config.yaml
tie_word_embeddings: true
lr_head: 0.00821
max_steps: 8677
MLP neurons of a small language model. Each row is named by its layer, matrix (gate and up: input weights) and neuron, and shows model dimensions 0-95. Each number is 500 + 40 x the weight over its row's rms, rounded and kept within 0 to 999. Numbers have three digits each. A neuron's up and down rows have the sign that makes its largest values positive.
After each neuron's rows, "fires on" lists the tokens most often at its 100 highest values on Wikipedia text that the model never trained on.

L2.gate276:492493497533505459543531461473406546460437441535473540519542582540500520544511457467523547507547535509411601554514502501502492488496611542492583560453507594499576526454478474535447476513559574491467462436587457439527533468471510489485479452468496498505499477468465560529514521473465428476
L2.up276:476481555481451560451481544471508455442490511547504517464515597569487502465471516465535477479510513448500436571544569464517444473496497522607403512434515500457549527514507486530502522516510508538520550523457494556508479555500449471544466446468461514495527466539447487444500475532490460598
fires on: "a", "ar", "ha"

L7.gate307:503534512501496433514472521449535493401490485542492484567529523469471441523519493557522562548534459519514528511533489501471484418592516466559446514478501447460469493496454521487479482460424521473522502531470561486489441529530514332492559531515474532450474519462471489440492414496505515501
L7.up307:544517512569481517456444527450480498522555525482553577471492510468530472522513467534501496403463547564440526503534478562463539430493486451408474528517540473545502454581537469522443571514461434514546446518437465478477518558474610519483512507535581459525563495446490548470529519502503526496
fires on: ":", " and"

L8.gate312:477478459529565562536566504476553444484425563417406473480462483456463502526479425500489500470516469489475541455535485505486471493509478586506466495507462452514432454541505520476462528458451476521565484486439511521495506494487529501468518547569506499474542522539522505440492494492528503465
L8.up312:521545381554493492534485552492529439527539546432551530419478520490457541561538479439500487521579468471468549480553492501522505488459562507489510465483496501426451504518503479440514471523499507514478527503474468544457500509461452535496490474517455524488458522476557541560477529441503504539
fires on: " in", ":", " /", " of", "\n"

L8.gate285:551492575484515480474505504508526494510581529504552582506494532494490475491500515537524516517558495543442502529527522512461524377530504537577490498621543500538544549518505491516459509499486434480518498612474526491494473452451556482493492546546481552468451533508526504473429495514471486471
L8.up285:456480471562518517481505540403430556519497443535526536499520503471450482541513510450524545451573565490464571532504489474459472444453526460486544491505528522505505450491572489514505478600478529536509529519518547552535440535551560487431442476506471489429549438574501504545441568475436452496
fires on: "c", " and", "d", "ft", "ac", "ir"

L7.gate149:536433414498533486482470587416479425465451500417487487565467457545550477528568493517439459483411492439478478526408510551480445573453500510498428470554529493464476485538483470443448502475534488480489549434455499436455515519497438452508490465457439501519565507537502503504442489571522484548
L7.up149:518471456484501472454482486488519470439542490486497566461470441509510446628531416486401478483514534548526526409473484546454525477545508484469449499507530410498480486607471550513510537545459404488473447471470494477461513540423484488526461485516539459433438543451473531428505412478517498504
fires on: ":", " office", "=", "ric"

L8.gate149:535450518481446459459501477382532510505560507492537522491525537519518506426510562499440536496481513472423561552565538510505457477472465491515473562539474459432472530559507567530561550500438482469480511512478593509509513518497498469501432513503516549464524481517528469492520441498479521547
L8.up149:469493507549576493573481408473476470535514467495522523556517491457504503570456411469478498496512499556523548555508453565452551441495463470470486520484548565578479444513521440562524534508519459503499505537512473472542532574516433399544524571464556486471561545489519483404511451490491505495
fires on: " and", "d", "e", "ra"

L4.gate161:513536559549448573508473521573511470412470551459507491571523497499422571507436493463504516529524463445431494546492454453489473485542541577496530497542491522553510456520475520516542425551546462448582512515493563487402478454487475541501517551524505499492503546506507532584491483532508501534
L4.up161:495506498547502399494493475558458481536445463497473566475529535440529493531517486540527509490556560466522541551543497576522517541409561533601479489447572477524493536491508483526549478529506548434531495567492432531512479524561473553483482430447471509467519477487531550514521520468494495513
fires on: " /", " ("

L2.gate269:543415520422491489555516468525490522518530452482446474437504562513529519541500543492470445562471477507386546506543543493530546531493503563531567595455532520528519550528442434548445466495499533472509440480549462488496584574504519472556519525494515547517506472482529487556500478543459486494
L2.up269:496463450466445509524478482510538467495528466451556502562454502615539546550474457463551495545518577518573573558485573472558424515521478557510490530445539456521566519516564596480484560525425486491521525452480487573501475526451527474483455573576502484442485472446529507492520523530545410537
fires on: "av", "x", "mer", "ni", "ef", "a"

L4.gate29:571533545451484506537532434508511480488449504562399474582540538512570531532514488575527520529500507519450432518510522493512485503437538495448494562480512443506446532480482481429486488428525564540491578523446472520527504478539494537516542506470471521575524465473554500501477424472478357499
L4.up29:472422457504524551499518503484510474513522485496494422459539523531519563400466551461471525542546518477559470495501471539526471516564525544564492543499560520495466568465475524418500428444525556547398474468461514523531430505513518446532459525532546490461553564539469501473494485480464512482
fires on: " between", " with", " by", " along", " took", " through"

L4.gate254:521487413415558416476461502503520440516511538537502431540522516457510521483505510538544519503471494478501508492500538457521473568436456543497560497418538525536502550454507493483478555470553520505496552545532518501565467475484529554462531578491477507551471454495590500486538477503558462500
L4.up254:524447564500478431547496512548507565506463502529446430506466507500505438512519448466471468420493474546525461464433460564541447499488415457465470480492508586505526532482425557455511492455515534559397516513497549494481499497412475478524488543484523487494518523467541498448498500510482543519
fires on: "d", " include", "ar", "ja", " term"

L2.gate96:461498483555512481522493481517500488477577543506443479413507479506517506599523512410513554567403503465476531518505465500499468546470528447535525525468418585497589500466492525521471510493446599490473529454540464494561554551505447510516500504523483483542563512436512508458495492469461493465
L2.up96:463471471510505519458540601509496501477513505492503492506529486483524466546500467454543552540520468483517522494566467471494438501494480509503529540445397570486518534481521578442379452504481496499444547486508463446514529456485448550479536425539509512485478512478432517483492548491542474516
fires on: "a", "z", "ha", "v"

L7.gate98:458502477487526502483555497494513542436521491527499522517473505451558472541519598550523475568475521516506518489538448473533486519431449554520522446523502527477519547490500465426606454500545542475478511509521449472440478549424587504546500469477494562470514541516514481469511438574541509497
L7.up98:543431463468467587518496465525487484509536523479506548455465548497539423475494504580592483441476483518510476570505393580528493516506457534474456555472492486527506476560485558438426493501494487536517485486532457476522527549425472565565550508531534481514504482478495482463503467535541537561
fires on: "us", "S", "all", ":", "-"